config = dict(
    num_hidden_layers=15,
    hidden_size=192,
    num_attention_heads=6,
    num_key_value_heads=2,
    head_dim=32,
    intermediate_size=512,
    vocab_size=1219,
    hidden_act='swiglu',
    norm='rmsnorm',
    norm_place='pre',
    norm_eps=1e-05,
    positions='rope',
    rope_theta=10000.0,
    rope_fraction=1.0,
    qk_norm=False,
    attn_scale=0.177,
    bias='qkv',
    tie_word_embeddings=True,
    parallel_block=False,
    init='uniform',
    init_std_qkv=0.0449,
    init_std_o=0.0082,
    init_std_up=0.0449,
    init_std_down=0.00502,
    optimizer='muon_variant',
    learning_rate=0.00565,
    lr_mult_qkv=0.7,
    lr_mult_down=2.0,
    beta1=0.95,
    lr_head=0.00641,
    max_grad_norm=2.0,
    warmup_steps=200,
    schedule='cos',
    final_lr_fraction=0.1,
    batch_tokens=32768,
    max_seq_len=1024,
    doc_mask=False,
    train_tokens=218600000,
    max_steps=6672,
    dataset='wikipedia_en',
)
MLP neurons of a small language model. Each row is named by its layer, matrix (down: output weights) and neuron, and shows model dimensions 96-191. Each number is 500 + 50 x the weight over its row's rms, rounded and kept within 0 to 999. Numbers have three digits each. A neuron's up and down rows have the sign that makes its largest values positive.
Before each neuron's rows, "fires before" lists the tokens most often just after its 100 highest values on Wikipedia text that the model never trained on.

fires before: "t", "ess", "e", "i", "es"
L7.down456:499475500501623550534505485494415603590517453454542466510451521404493569520443552559489491443482495434510558526432437548562435484430421527476456491429486467471458528477499457451540419613470500481399548499458473465499465589548587488505555441406544544525554453491560539511407499544452522435

fires before: "st", "s", "l", "ad", "w", "ast"
L2.down345:495505550543503449478505518404487535545481443525566447499522464499478550493392421420491473457535476545502408551483524485524396616521449565483425417464507471530524501535484521521533432410504492446476505541548527504393493547589608566508542533564542496334513464459499426405484472504479340556

fires before: "ia", "ian", "ep", "ust", "y", "iv"
L8.down376:525509434509471469424548425408446441502483510614455339498478499490579537468493472415540454542500494652555481560429464539499526514529538426508548487571524488442548564617430531550432471567504491452514447440499358492506435475487553463556547515430539537581491510455534494523545461514483567486

fires before: "=", "S", "C", "P", "D"
L7.down498:457513506561401533530511408515432561457447551534437440581453454419538487510534552525441570486520496515446551560380444469510480483550437476626505488414462410521510490442506510533530544502539496514471489512413497606524462636488504443485541480381494487414488556464429506505494498529484501470

fires before: "le", "al", "er", "an", "ed", "o"
L6.down221:519486508421491488490465476498466507462431445430497488519338510380487527487563497476488506529542560548434526499453561525460502466464454515510556548580500457617432468461475525541468580536460556485558517503508486506421527469519451565539548457444493493484431464377388513536472514519427513529

fires before: "ro", "l", "e", "ear", "oin"
L10.down296:599535503430508531545551547503561392686543554497493505511453502545465526489439493484535460450439481458553576468486541434456501484446506484510504550488476593550577496459474509499526508457468436560492419473491428442478568514533660488515506491606495432455574502452570442501536554496529466478

fires before: ",", "il", "d", "p", " the", "ear"
L12.down125:531560560527503502479468500544403553489522473478463507468444508546447517453483558461489405537517559608447492492406506509445548496519472485450542525516493545486439447496448571566536485474513515526467476464415447601493535547514507451518485442515548440589547453527547447474479558456545552514

fires before: "==", "===", ",", " later", "|", "="
L7.down291:490449473407457551437445441502409476491469574446432476421430422504581557525430469461490561507460538455520523503529567545498441416557432542560484487556488461541525560478406484427449582452530399425580479435437453506478456518526549513516526503519567442581507463410560490508445479558503579495

fires before: "ian", "ip", "ia", "ations", "ation", "ular"
L8.down124:486630440473502548502535518466535612535465566522514532419538516492497506414579504547524453592589412366527421543543463477443478499500540463420572551511573509429501551519512654551407418463550486521537509458491454468594452432452615501426442501471566473441462498501596469455516465584469551466

fires before: "it", "ed", "ment", "ing", "ite"
L10.down187:594530502496561487438499486468477490509524487551523477542535510551470411436563593467451511591519414418481547432514518364466494537529497488575450536539427472443650487456537510523502380439543519526544514485409469557490545484561499532505472544484468594468397466508440450520560574500473497537

fires before: "n", "le", "ther", "k", "ne", "hed"
L8.down461:480514496544528524415480415529490547502418502575539504527467501466525499446501527442490472620394603480391549511524525537472613555569563510541540520451549463504451541471581540419471514493508467480534452470570455487530551561482540526550578500446504459518433486524520549593515519493500498519

fires before: " on", " in", " to", " by", " at", " from"
L10.down300:540485500553511551515553549506382431533618391479466584521500527494449516523517518605444496464528449534485504555487613530552525474479526457480546459483505509491472428547547519480461516441466526474418523508536565458447495535524493481437538543398448568479343475411508532572511483505565512489

fires before: "ed", "ic", "ice", "es", "ing", ";"
L5.down201:536512473539456523512468479514498588508497441424546594542437424430508556541535438477510488593482425455476453461464409503502495519430376541420486506527431578504498560507441597559432496509367466477526529452506480519530481620462438470576495514577578474548535519577500532477457493513419519521

fires before: "l", "iam", "land", "ine", "ward", "m"
L2.down507:500523541499463554580440505486616446388443578415425544475497418496523536602499433529466465425438486429549454569470468471447460468459475490551406475529512498463532611556621474483527459555586514478459514510489435577513483484515428548505532448555496544499536397514541424469477485424512526565

fires before: "ed", "ic", "ing", "ice", "e"
L6.down73:511400427441548492612431529540516395549578511524500480483572448487444541501471565439419440504504558511411475490466513486489559510488450489524422440584538528478449409551534442497508394547447552444508534478430425488595535522456512507405516437419532479514502551510483467466487590558460522498

fires before: "==", "In", "The", "===", "A", "O"
L7.down276:400578495402580530479460482517576563541445557395505448483453496529537444488475581553536419483500487484527519461427558523472510498481493519562414534465436446516463441496467449466441449609440553527435545543538458587498433449506525558420442507522525575511448429394411520490539489542560576499

fires before: "ast", "d", "ad", "ak", "nt", "st"
L10.down10:521457549465474429489513485452552507536499498447559530414436444475430513526503470448451513470558542454429416488426492505439494522456510499450448490477524401562438461497406563513504453497558503488428625535535472469583533481503561576482411459465505582443473501528452507481534487415556465544

fires before: "oup", "ound", "ant", "w", "ey", "and"
L10.down257:423549493368527531441492494528489484596563555546518401553434513459422591510490435534495501495482573540481509480505514477506476609483393489482537470501498456487534575533502454596543476595524433494492537506491492540502471457434500499422431443485495553470455493481499516535529500598544550500

fires before: " to", " the", " from", " by"
L12.down34:496537475437500505525513438585337492521483348437478482485513489486591496540477532488466479568562493433465461511548520463545530473597462488404460423516441514532500507490515466372529500490501488483606488492454591442460504416477530467553520585563423491553483438505514384419529560557518558483

fires before: "===", "==", "The", "In", "A"
L6.down31:486491516401500490418459456511428489492428525443548453493354480581495473475447563556537426490488453466515488480543594558452486527497535526547466528450466536533514495514365488474468468466536474519527483536525353507546463525487425534502487516573507492542473504448491580443525529494456497544

fires before: "et", "am", "le", "il", "k", "t"
L5.down143:634623485474481425473569507343465515494539509485470583511492543522605487486479548568476560453490456553517435429456509533542447586480459421531499498446491537468494475524535476484520441541534550530500579513534553563472517506435543564490519394510458535484421513471492486501467535473409478514

fires before: "ed", "es", "e", "ing"
L12.down176:459504461364518413494565446547465502506561428525490557397472450489439479537516538548563447471528323565570533525582537481388497439436455588502546503541460484525518495452516615555534514481463526439548536455528520531520520474535475494569610485479426483473458547577476482634470546563515528460

fires before: "ass", "ub", ":", "os", "a", "im"
L2.down189:390583463488476498530519417454579445644520465537471444483576468556549513473449481559605530518457508520449481520496486490578468521498433440432598543454485491507549444531487453412604472484497451583386496463459536490475472605461642564573497523422366484458527486430473415486565447554545556474

fires before: "ac", "at", "ace", "an", "ay"
L2.down203:515492376409511501524511495512521560544416519595487518407540501463464428572512515464452499513488526476505493510563474526507529492432564379522500527561526539475519431481495570488428520427606490584439494401530517547616542547455451548507556442568533433525604440416528552467537478437432540435

fires before: "ia", "ian", "iv"
L10.down297:474418461477315454581501505496534454398493539517507459435549525497501443438501475472444563505470495477514519461472370526412515528558512490565571457514497464522474522582464464549518487578434499495525550417465373526568395440485514582453503446464493479543483538533547557451546488513470416432

fires before: "ird", "ough", "ed", "ose", "ing"
L2.down46:502479553489499524450574401493509496478499515510484485461448457521493521505424507513487434517400410471544537453481499554436522483454513512515555540548503562412499472567589560546447526423502475454540549486527462452496444551465555529609562580500530596509573515452400520568489472485398559509

fires before: "a", "use", "ome", "an", "om"
L10.down402:526466426480508581551506490521482504441601386523533486612553543479458445538523525494532470554506509425488486473458569519547525552534511532474568500486507506563487415609449565498440517570494531442452495398485529501477439541526525577572536431460507466527526491423509485365550486449547527491

fires before: "d", "er", "ign", "v", "p", "c"
L12.down359:450446472451449497511405445484515491478494616584544545472533487493508488552523461571466532403502428577491496536491554435374426546454460471430496642503413481488468592517454476544548561552507406531520422495532538534477469401440401476487408522542479508470447571520451574528551524463462574557

fires before: "ly", ",", ".", "n", " later"
L2.down176:525506504447451499384501488559491434493476497475493517413372487454481433541531464470498506543497588541535475546541490480531471522527520429578496504458489502552576557459576488445424523433475529526563531577531472453518500554407627513446425514532543511519544447547486454513470632479484550617

fires before: "al", "ing", "od", "'s", "s"
L9.down417:541540476458503506435548459483454525512490567545542430409512597523582480452513482518489497522439563445517456511581429445568579422527503520608512591493520493494481535529468512533535611527464452508483479546486447467524517536411492478384469502557440442424555441505444597494434491470423546468

fires before: "t", "c", "pl", "ist", "per", "amp"
L2.down64:436530562580501445511488440518528476454475507477499565471564453535543604573477482466484479554501489508446520516411565366550525484466509500475469542432501517424588523394462502518373589530549522456539430480402432458525458515510445515535483433437487548483532572561445586482518543509487463445

fires before: "ion", "ist", "ular", "im", "ot", "ional"
L10.down230:473507484437531423456465500494541534561508576544537676435642456461472580499545551477534518490585527489465480480476485471535513514519480533437481466488557533481397490556441462579527565535478469527477493523515557485491510470481415545479532408489533563440512510515472567526526478485395508560

fires before: "l", "el", "il", "et", " who", " to"
L2.down406:534511556478452523428500529428394449507435541541571525474446524537527448502300509527488460539442579439459453477431530474512477540482520374521562501473500494449507526501482429507525513529573510534320587488543504573491454528516394511516489573451510421520405460504518413485425576472495543467

fires before: "my", "m", "t", "ch", "l", "til"
L2.down132:432519508465510485485544455419592499553477615385471555466463537460466451531419412585470468434509561497480443604474489514404561585461533516498465444550531528548540489436478473479403463471510525567525533507502422553502479429478491436551547408551462455531552472466488548449456557535410538499

fires before: "al", ":", "n", " in"
L8.down107:520563488494469475433469444496462518484461613569488441556533500431491567468548475510591540619546474531505450505555465426541536570491497539425523461570522509596490462454460545575476462461515418530505504486524451430505598471482526439588490494457463482529440584471535450521480504521477480484

fires before: "ch", "m", "my", "g", "r", "ran"
L2.down487:558461530562505473478425463442545499492568616440418441500476558385505391502487512513430441474450481526494461508476494498527534619479488454562485454486498441571549533440558511465438545486430485557436538474492463514520494393499521527501453499503419513492531487509561508582542542532453550555

fires before: "th", "he", "ine", "ack", "al", "ag"
L2.down319:559575450538549472475429411493440513508388522532529635451427523558478515496510476490466552545512511444431546562541519460486513498381515571532486514537386561550409429508547419466440459519503511486551608456504499484535474490433500471538592429477471467488580478537514508457657477470453502466

fires before: "ed", "ing", "er", "or", "ist", "et"
L12.down473:502501465531535556443570549448414522511499489488493487556547526433522535452490524501494523553505496513546479537538509450432656508533472383552552536499485526556518460502500495514428448428568446498548399497500489469419536520515568521556458412550540612506469539547500471463553533547465508492

fires before: "==", "===", "The", "In", "A"
L7.down155:446590430421454426477470548532516514462551463518508475389516508587521453526496543457526461458363501507460551467535553564500408547444409499461307533512454509504496485549482437430469539492514515453509594502484438451575483523438480432504510525541498468551526527508514440459563501511452492519

fires before: "er", "es", "s", "ial", ","
L12.down354:516503426448522472503406424509456486513536480449518433579518609539571511531619527516538508385445437572407494499523560473389570576395388515440521517522503468527528515569509426459433504585516490414552481483494528500547529477432601532549558540530483458478539536498509438465498495519443477570

fires before: "ed", "ing", "ation", "ations", "e", "es"
L8.down47:543574485482528501495526594542573481428503505515503485507529439398483537532545498504451529559573453453510531616468537553541506379519447551428561462546493540615521570589473509480484518532412492509568462505517608569516550514467535467497456528519498567609341488489417464464446519492529437503

fires before: "ing", " the", "ed", "-", "s"
L2.down280:547447601502514550555377543643429483498428371484484473626469527465565513528483505484463432571419538521544505593489518496511557463546533476486472515489486491447507483411438480514517598541440491583522459536482554500435466513532506569546487535538552561493456519459477508463494547525599546500

fires before: "iv", "in", "im", "act", "inc", "ince"
L2.down422:572516516443453398532623498480542419455432506529495496484477552433545532577587467555526508537396478545398418497445437563516528460450482456595507489510522497502615579542502484544594538390462486487490500529435540511502533575566591512447449531513504454476497510465529476461525522489473574462

fires before: "ed", "ion", "es", "ing", "ation"
L10.down270:463490572547471540571549520499495518484456483577463467490583474413431529417509576410539441519572561537513517498477530447510530551494510461538599550444472511395441431498508513564550416416513472458527429496407558571546441455501494524596548526485517543549442403474547591431449560464403524462

fires before: "ing", "ed", "s", " |", " "
L2.down84:449476390497445472507477477477563440527502487550490541489462544434464458450448466564495444593487461526488440466467522547571542478546520563460515380532423541576477579529497503555520561533428504559461471535528526470537457408529456530475465527435440487564526443498527461409453617542583362483

fires before: "ch", "m", "my", "r", "ran", "ound"
L2.down315:436517487461492478500490503458604539470521525509470409448481549449492470575499475576414482403438505495393445490533463453542482588498478442567486535532478454613500517455521485435543440482454464481545435467550454492430446508508517442530533454553605408530451509513545583512458557510495589516

fires before: "ion", "ist", "ulation", "ional", "im", "ular"
L9.down192:529501493448558477562489514495574580616550605532435561521545459561636578526560525504475480496431496494488472484511464494460452583450442495533473572574503509529399536475482468484641495534555414550544497575467412450574468451481472514496521527443504546392479436606514457518403532480430472468

fires before: "g", "v", "f", "t", "b", "ject"
L2.down274:396457489508517560461594482437524461481554492550483385410507543510445481498541476462449465530504495547494582512477458485554522503525523513521517589536430397445529604470495384391389507547480446553517469463540485495528436475413540526585556394428520490541559487493489541535517474490370443479

fires before: "ag", "u", "ine", "en", "us", "th"
L10.down469:482530460396477478554495531489451464553442575535513632448513549463375559531454499503500451495422528467526447525485483481425511499572485590420472495541500536517437445420557473468494507583556535489561507510498554451572509526479526513474608453516571547538520454566552475478479535481468412603

fires before: "l", "te", "is", "b", "st", "ng"
L2.down379:475599468455406497416517610511528472497379439544519547500462503535431459461425503430390521460557535564519464513472547481507438546486468505487435490515447481457557507535595537554491426448481553415514516525632499475406529532528487514533423459500468579519481478482469520530508420444478448427

fires before: "a", "an", "om"
L12.down168:578510484432501529559555509483529539550524469511527484559521509508539490592483560418489453468435533568488456475517473513532489494451520595502339558492531455593533450535419493500515512522489468567550552476406436540475492401490515535559522432376457446507554527492528434507538481500413500495

fires before: "==", "|", "===", "The"
L7.down232:488472529499547467466506503523363463471357526424420459407482419531503535474531552500457478519442542564455472512447532499502472505501519539453423515494504593495472521503410473533538452444466489579526513533556450516554403514557549506610490532545513420580539464415625532525463604418521552516

fires before: "==", "In", "===", "O"
L7.down447:505502510491461511416514406551456465416456535405511468511384476544483490467453504619508428563490486478497485541483547581447489530551521440609430594373469552494519493424409444511469515463483402496542506486513456529544479474480457569497426506579536521566452539499482583464549518541445547490

fires before: "a", "u", "i", "ot", "uk", "ak"
L12.down131:500496493402522480560428485525595479500601475437453467521486530414507493520599588404435492443546490430468469510495625492500574498546501460515557571547534573584528498470538530458504503652528541448477498471509571554459546462488443429551446523448519508436522499460372513555595462490428421465

fires before: "201", "202", "199", "200", "18", "15"
L8.down309:532535431562422522565532433490602501534556469479561525584609482486429429474527568526519529451610519516428529510544407565615411521603509535505464488613510420500467473533484519461414506464482465440496490482466428483461466521514488513501495539538552489463540459558544487523561488443527474507

fires before: " ", " ==\n", ":", "s"
L12.down381:528506401565417492566497592434466459460440570437515560510463488541501418451494551502537469477507513497520565493464501551533464530532521592506507509506511370485479515453542461550458508526502470550507575552564395369442472421546521440439497462511466546423502446617385553521481542546543471338

fires before: "ly", ",", "ed", " to", " and", " in"
L12.down203:526475515471510475526462485480519511462497578431520438523476469444501578454621521508535457481507614465556459556402606478448485476481514504481523528486455495527482505444535466470410494469510553557533472558511473544499618507402483491514514539535510472553441496479499376589551442422477536595

fires before: "al", "ed", "ia", "ical"
L2.down145:441527468498508590501541526460480562524520431472452523549535440456451521546475500459487492443421504595545470565483477484502519469492467496536467494592486529473569450482537518583527496493435480549433575577464515457523542544472521529522470586535531523466444534484422546415487546514578557514

fires before: "t", "c", "pl", "ist", "per", "amp"
L2.down381:494533540523454429503531480553509525501515573486444573550502434538504503507481579590427527550555577486598528492481549468441485594523581464496596545478517460440444473462513386529390546495422492471585520458463560483490432555484454496528534455422520591503572527524464436515460467564543580520

fires before: "ou", "ber", "ass", "a", "ub", "outh"
L8.down261:398485567437520545515631452571511477489424572545443478428468475515530637385518550489507506449497453538498543579509518471527437579498457459456508578558483468547504467597509512448520514457598545511553516442494543560391493471475540439476519551542497474415500411531486557494484515535548516476

fires before: " in", " to", " by", " on", ":"
L8.down178:513503448471479505519450534487419476500420489509561457546477462372422587422606581524539526515556555503485535500361465548536582516513497484474427530454494501543510426469425544497477524509483525499507467483499497553476519489516502542535514513477552447523322483439447489553559475499542518400

fires before: "ign", "c", "p", "iv", "im", "in"
L2.down326:476515523454500550517529498432595478443478561432474548546445488508534508555484477486499483442558473455444409518543456594587461485538565466538480639510545528574520569459477421447584458480470495439572521474368491542476534540434558579629404471494496518538570519528575428421577480481492457485

fires before: "es", "ed", "ing", "e", "ion", "ive"
L5.down417:448509478425433506474521456478494631570527521546529355451597507521491529555423512440393478539504492514510535427432499503444439493544607476471395489509423515461530542491519546476562553524412497442501461512525452417454459460484472483579490509479434595543503529479538508522524551514526467518

fires before: "18", "201", "200", "202", "199"
L12.down490:497502461473412537548477559553472535529465597448563538542528491520505511526554535511528500505488562484382475548543439436472574432622481534536486462500418487482521564559502482405377445441457459462476422469534557506497548559495439486546463464553511568522525501479496523573528524650396518609

fires before: "use", "us", "tain", "w", "t", "im"
L8.down508:463532452392553557516556472435402498496499541477496452566488494616509504501455545566514539482458566465531506507484557512473551561384486499481481488523509521436518487514550572392510505529486506418508645547457454522506595509571520454418514540477557540511593454470509460397436500441543496510

fires before: "e", "ed", "er", "ing", "ual"
L2.down173:456546557440436502527519496498615467493492543450503492496574539450527529504490541435531479438534484545439454500550472424535500492528436533422528513462498523622426486498491510483569423470461471499505549427598614428499584475594460519537481451501507456432447445544473504534504557520464539472

fires before: "201", "202", "18", "199", "200", "198"
L9.down64:511489522546453551477500561557506592547488620441532573574529548448529574521469592515518547452448548528436575519541466505510512388399534490504413468591526486547470576544508534479490613511532465455522447385474426492549471516554514546499535565512550545493464446461545578547492476548520432612

fires before: "ion", "s", "ive", "ed", "ic", "ions"
L2.down14:483429492463572481546485484438490510561519468422508530551583536503424479486493473554491468485562488472443529545430520570565426538472513575410620518446481557457415517520491482500468491449503472547595495496495519455477472454565540439523502482404526582547613536548472511409615480439511454460

fires before: "e", "ing", "es", "er"
L9.down30:527487406524502543521543532447511556539469415509465560422553444512401526534592442489549463493494481547496490480493478450353550509475410412447382526499578570492377466416472546575555496489525477417555466561463543571579532516395406528499477452465544510473460519468495513526427581565413536491

fires before: "le", "or", "er"
L12.down61:524451542478487547543446543503367506412500428423531515504480466503491491449456482570481509425535462497471511518483558411428409437447394469478627474474452392529409463533525493520524491551462525456559412425471493568431490485545531489476521617588488590472507585475515565466443474551575471493

fires before: "ic", "ect", "ice", "ort", "ers", "air"
L2.down112:460451531655478472447483559493425452524575487399484512567497462429435508551480491516497519522505374523493517461562468484434537514508483504554572616449482523482377515505512414455460511546480551447575551444461503475480442487537543428552482440452480500549406482569500510481440535467526439485

fires before: "c", "ion", "k", "D", "ia", "ist"
L7.down21:495523481516505456427463442459534383460448568405442573476497432474585461535479575545554593476443478450527492497492510450466481500492438455488512546492533490467513489496488594503379504474483482588501555423461527480539523496476578510513582426523491551507507588587506502499551485555510512528

fires before: "ro", "e", "a", "ell", "ear", "ide"
L12.down506:491594521545477496490532534447494431543531515491584468388413552492473412460530584488533446505464603506523504468520558465510516446448561495430493462581539483579549481484416472476460542457528524557480328508411458543443515571538487493568466505442512458498491538540514447416467540415486472473

fires before: "ing", "ed", "t", "il", "s"
L10.down304:475477457544503515516482527491482432552496515488549565533499533519510513510466538486470509511523477455478453470541445529557539465541478386499582504457463546472411444508453474443497545446465477487509387455418516493584413616501542522513504403537546599420459356500524529509451474489575442488

fires before: "ad", "ce", "or", "k", "c", "lect"
L5.down488:440488542439561538448554555528613509539572655580437450487478496459436450471477467570411556478530491476479529451481465456519500582512532469533442518473443530507438494534491471428519462531484490514510520556565406629481542491517527578491465454451511530497504655472536557456510556514462554469

fires before: "in", "im", "iv", "act", "ince", "inc"
L2.down504:558465509405440381513498536513549614438414534489476557460499518522521458534569505511427491513442531497488362395494464516539478449422465489520440504580490448532513478386538371422504489478561502442482488453469567530466417554496496472573516421557434468512471547518579414482394446461525477496

fires before: "ial", "es", "er", " first", "m", " th"
L6.down174:496503451463513530489537448474559523508484536417475578435512460509494422483524537559491494400460439531536442417552475484600522470581431442465460555474509514481499487482441530507468451479519497431575439545503475557406500516470467588473490426533490596519477480512638523484442529487507594585

fires before: "ed", "ition", "ing", "ious", "s", "r"
L6.down261:521553517557474489548468482630482480538509399476573494540579452532476531378567468473474530560401420441543508554445503419522558471495630532443516586495499586492500518422423485479468515442478593538481443517537486491440568416569481477567438507488473568438526496557498518519467523536532508465

fires before: "g", "f", "v", "du", "ject", "t"
L8.down161:475484535533474502500516484439420459485524470483505511517555500513409527480473534440476513549503537491538530467454536440482458502557486519447547585504582495514556460528554396484562517534605463404571511403489599521560448421405480493529412402435531421572521565584448528519494557566468573541

fires before: "port", "fer", " to", "m", "er", "it"
L2.down291:498470516519493460517462568589409492471553512513428473437466528414454513502489476527497564477537415508532481510447557528623497498480530427473470505466426486631476539540537601613467488422551566543515495452544467444414440538630538559367532539558564571535555499512487476474517503414450508516

fires before: "any", "et", "os", "le", "er", "an"
L6.down409:399586371421499609530445482496515534471535580495513503557487518524493417471445407457491542495550543497515465454534552512522531538538548517532513527542556494481527500479428516534581476507534514472492440520449474495609438464517494450488551606505511548549519482544459497522499536503511574439

fires before: "a", "al", "i", "es", "id", "er"
L10.down64:510593511510473537477506583530450481553424453479524488516575508433608502594579555495528466442598591495511440528464468483537560518500572596363466536462563530521465492498488470492473528536576494498516531612521528494550585492472473444496488478372425489533475561436616532536474441592508525493

fires before: "s", "ed", "ing", "al"
L10.down372:529437568518581492552463405526478551414470476440454472419513554482476390501484488518511532527465534531440406512543477439484433493482598549566532494633417547455480438540480477477546491405547469522579538551441408434526393545484503496475533524489482546485557405481494577460361487542497457464

fires before: "=", "==", "S", "P", "===", "A"
L6.down177:479497590494534485394464437515472499490536499486499404552481497439577464494520550460488529546464412519501524575414476488409573498629479513551536430463450396544490562589459485512524604475563507468479503453439425594543537472561533441462500470396531430600523478490435504466549482490479558539

fires before: "a", "i", "u", "uk", "ar"
L10.down194:569477423514486500512464522539586465570459429485442420562512479458537547515476469573518461487504462504538459496476606551469474525408473614473545567578584564466453426497502460502460445570538497514460565512642566477535491495504515506529456550601442555429471492381496457510565500443471517562

fires before: "er", "ed", "ing", "es", "ement", "ered"
L10.down170:541508459536504478476436458577401556580415487585470532470510590424554561437462492472437454487506537532466511484494556498488567502600507461507485515541517502462428573556491472509598433509475570447525473393494565568530565474459554523579494493405429640468468511512531504663523562483461519511

fires before: "ou", "ear", "ard", "outh"
L12.down101:465572585454447541528628473419546505478462472549452480527442609427487525501531527460519449522430500490573497531564540396478536598463514452582552532480488398604353445562496568404463563465477520444485516450447451535500444546455474499499526446525486485435596538540499463487503482487532423561

fires before: "le", "am", "et", "er"
L9.down491:555466499535534577475559504372582501499616474502528581569529505460529567518411472477505510557517488514517496576505494493475577410585530549587501586489491440449509551435481518466558438422488516506518509601470481506531586446534447539533537484441375534468497512454524502401595492590514522519

fires before: "ly", "v", "o", "n", "th"
L2.down15:557477517503527570454469475509520507472355543503521544485514494496550434521448480456454478531438503486481484529565525448612437540574595426530552485493525529488619560400579475553458552555557541407457502523515456503419447513625518452452503513535544527516544529423483473505576569500599526560

fires before: "e", "ed", "ild", "ire", "al"
L2.down398:542530418492410533529578618474453491450510476535558521556521542398534574538471465462493421476496585474541448510518484560379472528556575494495445523555535478529549504515394559583421459490379517560570491598543518543607516530462533486552422549531462497459381564504528432411556499463441579580

fires before: "lect", "es", "um", "or", "le", "ors"
L8.down485:492568422483530560570496461445650522430473553572461441476485487421435415495512446585398530485455519546553500463514605473584493508494619428574586523541388530473511479541588514448470494482518530581570544473442471512491509448452566544560503453530579534445538452452584534449546550480455469537

fires before: "ia", "ian", "on"
L7.down400:458545460406586573470490470364530493536474476590565599427454417546454495508455520556500555532500433612543526514514447534463455426493572529387576507565512386520407519525477528560491521611460510420517479487466364452449473533505524600458489498568519572504376486525551483511491480584422510542

fires before: "ia", "ian", "ust", "ic", "ep"
L9.down91:500439448467504535529488378475378440465502553486425445410441462466470552509547455510532475515415516482543446549412560492466527479522475560496562462531468537499482572589480438533412356525394548462592531472461346500528522516451511517493475448508481523515433522471572607531535461445457544456

fires before: "iv", "im", "in", "ong", "act", "inc"
L10.down253:597472539514461467556462539548513578453404496480563491552562458566523581445483507615512636476491481476467330550480487492509486463456533457586488527420527468428523545536508619472520479436456538522424495479516581524511518435493547433467578612578517521575470463458550443553506515496498509526

fires before: " ", " the", " a", " his", " from"
L9.down180:485521529555487526471458441532311481488539414420414549466532499525491490514491389493501524558542448494530438514484507536523509440570395440538498465391477486503480430426488595445489474539506475593525539531517517531431615510589396521491492565545511508496412508513513455526508488490463488451

fires before: "ation", "ations", "i", "ial", "ating", "ated"
L10.down295:505489499470517457545495570484643615407515404508523506465529559576491481495514499492538477479438534485516482562456462459451452552477562602513565554496555501447408490443482576419501439402540506483428547524511525490506547502465545542523560447525511433416470546427489496428413444415472499482

fires before: " •", " P", " T", "s", " Count", " D"
L5.down226:515591574482512548399560445562451445563536501540551437531442610561526458520592419514486438584474548555521530511577463472496523477479468550495612425433488481555482491549527480602496497560499448486477477413534496500525504549526579541530525507505461435501394558405470458521487482473476524435